Weights of a small transformer language model.
Size: 9 layers, 3 heads of 64, MLP 384 SwiGLU, 4.89M parameters.
Architecture: RMSNorm before each block, rotary positions.
Training: a variant of Adam for these matrices, 260M tokens, 7141 steps.
MLP neurons of a small language model. Each row is named by its layer, matrix (gate and up: input weights; down: output weights) and neuron, and shows model dimensions 80-175. Each number is 128 + 32 x the weight over its row's rms, rounded and kept within 0 to 255. Numbers have three digits each. A neuron's up and down rows have the sign that makes its largest values positive.
After each neuron's rows, "fires after" lists the tokens most often just before its 100 highest values on Wikipedia text that the model never trained on.

L5.gate70:123122140152122111140112133090216128161146160111084179136147119141155093060134076113102129119108134093155098084181129108086124181093147133080141094089151097171166120140150101163126081106140082105098136150146171151110185158182078112136137087152121132081150073140138128108136128147179133133
L5.up70:106093139144064136083119118080162117113115154151061098079116148143101092134124161172161134102151106126149158097108130158138120154142135121163126161137159128191091110135118096108111094157192176122060166147176142163057126161128129185167135142158128085114108092155137099135149117105141049138
L5.down70:103138141133133095078101083136107119214143135129128107165092186143128205111120136113105111130114102171147122086149138142098126134119125127194145120178152134123120117105120133055098171122099112077099163133135064101085090095104129089105184171125118092132104148091179164164037166153121146066
fires after: "T", "P", "N", "C", "I", "A"

L5.gate307:173080120062097142149120120095160092128112153118117110113128064078154072135097132151087111074145171106170110144060137122126139134120191151131157099071183161118067147091098149204179144136143136126126115060163149087151168191141132150157110101090094082130071127180135118104132111173111150126
L5.up307:189109147139083148098117089054149130121171113143163138111103126147103146084108093078130131139195153129166134187162079069126128141122105172165144081137124131114074138099156048164151178096170145176115134138180077134122107122129154143166118184175166123084099093150104180115125153142126091079
L5.down307:121101149116146115127137149114125085120104094120107156154108136167170137138164116143125062172122154122167164145175122056120118187133153169187118154136163145100124123073134138076102138119131191100127127159133160105128115071132181113138128141144100150066165104118094158154125149074107101067
fires after: "M", "T", "m", "N", "t"

L5.gate278:128115114115094136067131149098089150126107108091101137132121093101167106114131093122150097141124138138161119138116111121096143102145161135115171095122201086082078114162149126137118147113106142180115066120141118162176131117156110117148102178160106068083086159142083100159099153167133081170
L5.up278:148085174143137098097080074087154137111113071146138225130184147078140105093139078145128096118140088078117127178168099131062159114121119143174135165131165112052128185119162099145127110184115149145105066146145119113118109131105134110153108170176126056148162125158077148128160183140106172099
L5.down278:145133174139112080116118136167126139063181120112155129120082156107116136083132080173152123125145109149056122145188131168151155174134119084081122135161132110177111134154156098138152149087142099097139077134145154106107101145149134109116099071087105142139122136083129135105202140108150144087
fires after: "Ch", "H", "Sh", "sh", "W"

L3.gate310:110102117141143155178069139096146119101080101146073115119145146085181074118157054103158171172138085110159096135111133116162142125131125123123109159113105115147115105190125163121122113164172123088161068133151128163122139112070083156129117145103086084122108081122142091103137183099179149162
L3.up310:113167080083108108193143155133139129070083103136130137096137055106174123146162076139128185158177066129138153160106110092096169108138126142130096132097135175144089069082106172144162116168119134061150131100131175107110137155103112160145119122122050102124087112096131180162140130105183092158
L3.down310:089174126143139095142116113122043078143097139177137158153153152137180103094157116090103085151135138120002155132133131076139088165086108124207121127184111120155152180090055125141147120169107163106091195150128181118090088130144179104069110144134084147136149137141136117112189112146137138121
fires after: ", ", "was ", "and ", "is ", "con"

L5.gate63:123098101145140111121174124132128144103112123124128107137131172117086154124099124148131100083112040133242093105116145140128213085084125140126178151227133192090135151130076095115102095174129099176119117131124129112147102116125178089129085102100093100166131168058139137126120138146128167139
L5.up63:120097125114146118098186112092107108114162102145145174126180091186148153112165171167129136128072100191158137143089181126142167072124100185157150114128090152120122189103094128120128074108162147164052146127076130063160087049135163076128130089104142107155156119147126144156158140161129104107
L5.down63:089047150117183184180110185154114141127149178147151144161164076158134105152160104120146160075106104171097132133098176104183103155210091112183090081114107098171087114087168202130110101130151090098088169129153072083065100147114138133151163098146102154093161119139133092104148154181139145106
fires after: "s", "S", "H", "h", "t", "We"

L3.gate130:145155189138122176187116111128159106116103147090197103158114181054142152159126050153083177137081174091139099095122123140130128036135166134105170091163170139095133152171125117080113112169107071141216091053171133058090178163101095124135085126116067089113134163120167129149134116141118066121
L3.up130:124139162146133132166120140175187109126121087201176141102125108089140129069098135046145142131074115179153122145100094107134192129185122136078090103137206096133116160121145126114083153121099128207124102082129117089112179184087097143140106051161059122116092100104089088140132107108099101083
L3.down130:114108081130133170136132134106066089106124169120076170181124110092123116059133092137149136180108126126103134152059133076104066137133114132109128060118159131113087230146108113051121156118136113082102136133135156079107117121133108162189120105132130106112123094085120100185130124090164152127
fires after: "He ", "and ", "he ", "was ", ") "

L3.gate183:131107159163126082178137162110107105107073136109139073189100107100141135082108143166106115070162172078115108116126130093178099088120147145131176130123144175168087167210167064071066108154143141188135146117145120067156160134110136104120088147147117172153184123142097131091129165152113137095
L3.up183:162144092090112139098123097131199116162139145118142128113131112060138115171111115164121117084088106101134139153136117129092121050097111120137102127137187184129154140120155097127171139067133201107153124119165175088079093124108098125090099143127102087082058097186115113143100180089127155138
L3.down183:179135144165160142087129138148079120124087065131135162127154143142112154137097103117122101124125152162250064192179121182145147116121110093112101102109139111165142129124191100131133153134149078143099080171130165164134118079138143141098115084107138123207117093169107180165113098115132093073
fires after: "P", "Ch", "H", "G", "O", "K"

L5.gate359:109109097156143153155179144139154147133123194038173112156134123156141072126099138109108216144066155173218124156057119153151158146109163137127168119083142138150122156140101143116138133131124123140080116117126113064119127154172107145156125157143085132148172108130133098127077112210133102157
L5.up359:150126097126161187101138133136181071128119076076153157115255108139128110054154106063091125108115102094124155150051155128197117179099169113128124123079138107130118199130099143105102142098138197091155126117141192097089121150194096161150108141145146145158068117154137162160101136105149137085
L5.down359:129119116082116091141111131139150141158089137071123196096118103080140196113156052135121114085176165108130132096169150063161128170067162093161173136134111110088125183100145120081118087125118157145119129123159099158106126167087166143118158147161142172093089110133137150115156127037107158116
fires after: "D", "E", "H", "A", "G", "d"

L5.gate131:153129102082082134108158144121114123091136125130108087151052128091115069132111097134098105112066133127222120100166084092182166110120158172150145134146155196104159120153185107164154145122122131149091112133203120092098147197131164101133133151079094124146136152170139140117081127168113136117
L5.up131:168085081142171160164141149118150095063107164131140104089100102111111120128104149131100037132087169137113146155122065082151160100145180095166094123148142124112095115174192127147135131140148144162102131160143110137076155143180130141107156102144103174076032162202076118127079165155123127123
L5.down131:111150149153205177131174135120166132177103097132158155084084145163150138183121145071148134170124194094057102167143158109178134135166114141167153118160059085097136121180142092161115133126138160101149140112111132145107110117117150116174091129148151116161168139157084115115138158150117183097
fires after: ".", "m", "P", "– ", "M", "C"

L3.gate232:101078156123129081114154137141174051146111153172137147114163091195188115095122108135097122120134110156203106139110117094090128088093157170049123108127119124144153114112167175128151112145132154118133171090113158072125108132089148098151110068141125105156152138109173159129183127149136182103
L3.up232:134125119123144098152198125083174079162131135155138123136131099187156068066099057082134076199154111148148096133095136100092120126091139154091095079117105126144151126109109126116118148137125143094116116111139170150134070156075139134129105112145122173134101135101148171133159117077190191172
L3.down232:124112111185141104170121153192115132076099133138138142126167169105179173122075165131086077114105105120142183161117113161135136133151142170090102110101120155099179077119080118158103128125116129148127071137104171096145136170172135130139110161162158118078051157126071194166134115143168089156
fires after: "the ", ", ", "and ", "\n\n", "L", "- "

L5.gate118:103140165152090095152126134117163130142085127135173078129104127125175156056050111124119134128102154127164119143134104199150154093119144181175144095070168135122138133151121114187104125153192130122099088140094062122099181158112143115104142144118123148072046164113138179157118102214106135119
L5.up118:096136101106137095111138154157100052109149177131164116181168128120121111143117099086090130088123112195120177100158121164142204107115102164177095102119126174176190101117095140159101113117090161153100055123138104102099095209087160115125150085155179195058092129166076182128112086123074123121
L5.down118:129102097161106115090100111113083166113149161173078163154112151072138106127131103148191140104120102124000135121104102122112098163143123143115125136193092128130117151131150151145111156141087158093151177134125217164161102136128109129170106123178063138108151110110093105115150212111111139169
fires after: ", ", "However", "ly", ". "

L3.gate149:157121159153065128140109145053122122148129162121139085152139155123209102122106100094126094139112119167107052116140142128117113089120148105114167187144120152121156059126143119068132132161183047145106150147134110114128149158119141088119059047092085124146127128065165165078100125187143083178
L3.up149:148115158119136122118105171058195140117086142119089107066117196098111126056151153105134187151151172131130166119075155131130160113127123161075142105125129117158113099081123134128065115117131140121132093074114099162137175130187113133095095085122155119202114158134112107101133198166119141151
L3.down149:094128126150116147107092161087152108181089172172129146099134132138106123147188142159147134115088105119033108196121150076145165132124103116106103133083114168164166112169063148142146134152220196120147179125191064126151117123144103125101116150125127152102133103128152101136160103116117139155
fires after: ", ", "was ", ") ", "which ", "("

L3.gate328:131118126116130095100133064133135164104125106104109090118116118103138140166026091176094142064088133091153128070065107117113143126095166173125185127126108150065149176111155122104116177119085161222114139165098171094095159155179158168129092152127108153146132151115158084136030142149139133136
L3.up328:136129128142150063119052105063099127127084152121113131135103209066157086169134100138129115154126117131142131178162123207160144088103110163161119112026171152079126126078202145048183152147121142126100101157086135120113110181132116162120148115144159055144151129115081144153096133087128109116
L3.down328:160119117095104070104134135142195145121144189114167119099164063190092133197177104146119137130096088138099135112108115154096077119172099125160099126101146123064105169075107116095133143130105129088133129137142188139146119127158121143131098133109112128150126122103107122124104118103149100034
fires after: "'", "W", "did ", "does ", "Wh", "\""

L5.gate100:105130088124067177150112142123165136176117203149149149139085140122163107092130136177163164043116098070144108111126095191102172096068134154142165140138145138133101134140138124153112079106145108164129070122128143055095133153139094105158121187152122099125136107117124097166091126163109087132
L5.up100:177119130101098102083085116111141090134115104149137132109137154154125169123142104150084140042161127156144112143155161115158121112128135132137111110149072084145121131146125134060186111110140113132129138139055148137088106132202121131147091103121103093066075097133143141206106147085136103117
L5.down100:153061127128123089073162132158133099157084138156126081126121072174106122137170159150159142116100161157087163072111113129092107080110095137141130084132174156142160150125144071169100131094116155154048111126066122106119127112086152111117183085157087114142118129192142166116170154134139137073
fires after: "L", "E", "A", "N", "O", "T"

L3.gate279:156107154049140175135133150158181121104047128159149126125046085108167086077136151170075093147127131135144102127143106147085200096073132202166126124083128119132135132138140147167155180119152105154084122140139113095115126184099101176156127170139111069123112111085102159177128144185087138140
L3.up279:089093083074121137130101129179133090125149144072106114115060132153214095096121100100148116117237184162140129132085108092142160108102130155101076124111121096155117172076146143121126156165143087151138170111102077121110110104115085092090151126090074142103141138043158108153152113200132088104
L3.down279:147116141147142111086122158139117147114088103193167080099155112156118153125101115147135071153136101204003182106155122157113091128101131177121112105140125115130180126131161074159152158147139083115124080126128150131150100169119169124114117125063109117178118114100144211091130146123105140152
fires after: ", ", ". ", "that ", "but ", "as "

L5.gate88:105126058072176122092128130124125104104108147116109134135120181155172144127077108119146098101134163115129118102095148155156078183018143173114188142116095194074112100102140089117107187140138131154106177122122099161148104162164125103113152133034196141143113104126148152111099098144119116143
L5.up88:111127125122130115070142123148096132160142125108126157195193087139208124152135077169089137099066126144147125137138109158126137090071130124159148096107138170135093106134099187156153125120137166053126092082138103116185139072175087081124124083153103106171149101110109126107149085169121134087
L5.down88:075137194140134176148165096148122127150071109127112137134152067123117093194167179131209114133096105148157088127134104082141169149137170081163118168089156128170108140118168146135153194129114122114154148105131105130133150130164118147156175153092171086095103154126180112160160068134105151108
fires after: "t", "h", "T", "R", "d"

L5.gate140:155147189138105114115095120143148151199105116108168103151139172172135178120151110163072124146132125140152087163162069120177095104126172112188083221113092146125103218118131150169154144151136094159122110151079146131140098146082082085160109116134149186161138133132193133143151100125149154133
L5.up140:115096149104121131142110137138222127081147096143157115129115152150155165090178099164137086078097119192130124132143085096078182131119090131112106175106139173168178205146139178087191133112133119142134141147146184186155057114160095097082115186110122161173126044141091081124150141128172172170
L5.down140:171076103106169154148165131119121097019064172135125137148119124109130146140112120110127087153108194097100123115109141180091178155148152127068116128183095107083094078142174096104113150117098130130142097114146100120098042117109146094119138097093157097133099108124119151111132134150134101112
fires after: "the ", "199", "The ", "\n\n"

L3.gate9:121125105105127115165148169146144102144110116074168165151156077160206129154117138171122104117141101111127112132059125183155145133147143165116175144075132108115147096119128144114108205187102144119083128114083135118155121122103121096085109109092080149153107101100126148123105140115148094154
L3.up9:184133103130108147137105123150129167169088150167095153118113114109090107166092116185136147148081047136153151152132124142086151110149149155146162091133166116139138134131124109112159146175157162121095099142135221109188196133154119122139140091131087090148112184139065122112087201108071171115
L3.down9:108170103066121146103115150126127139120172123148185128098158145097155101099141047142064090059124176092138179176071190167183106117142131137116137181145172136093121197134091161160107155172141129113073127109126143100108163101104151121160103104105167094109158135062130128147190131163145115102
fires after: "'", "\"", "ot ", "G", ", ", "I"

L3.gate300:109091113107185144168075137124146098174084093200100120117130144163136003143091035116129109164087102100141127095105135068149115100150112197061120061138106097101123100100122158129148156147159147157098107140163161129120107123141121151178149113137122109106091089112137175091151090160160126092
L3.up300:103152183125111136178077107119114056136173164125123080087156155110159109154113097105096108103088199143141078118145159094120114110143167151159114108171143138133150145124081186167115152184105099139128128154149141163087171118173125102104098091159122116091073106102153118096168120150159113134
L3.down300:086114144144109173123164178135113145126079096151133143190154125164120126110115061094119118139109075118007149135145098114164142112105135170106171110114173132154122134164064127129067129117101087111145138097092181079049136169132158104100168159078157148131131121125147142114099149174111064108
fires after: "He ", "and ", ", ", ". ", "he "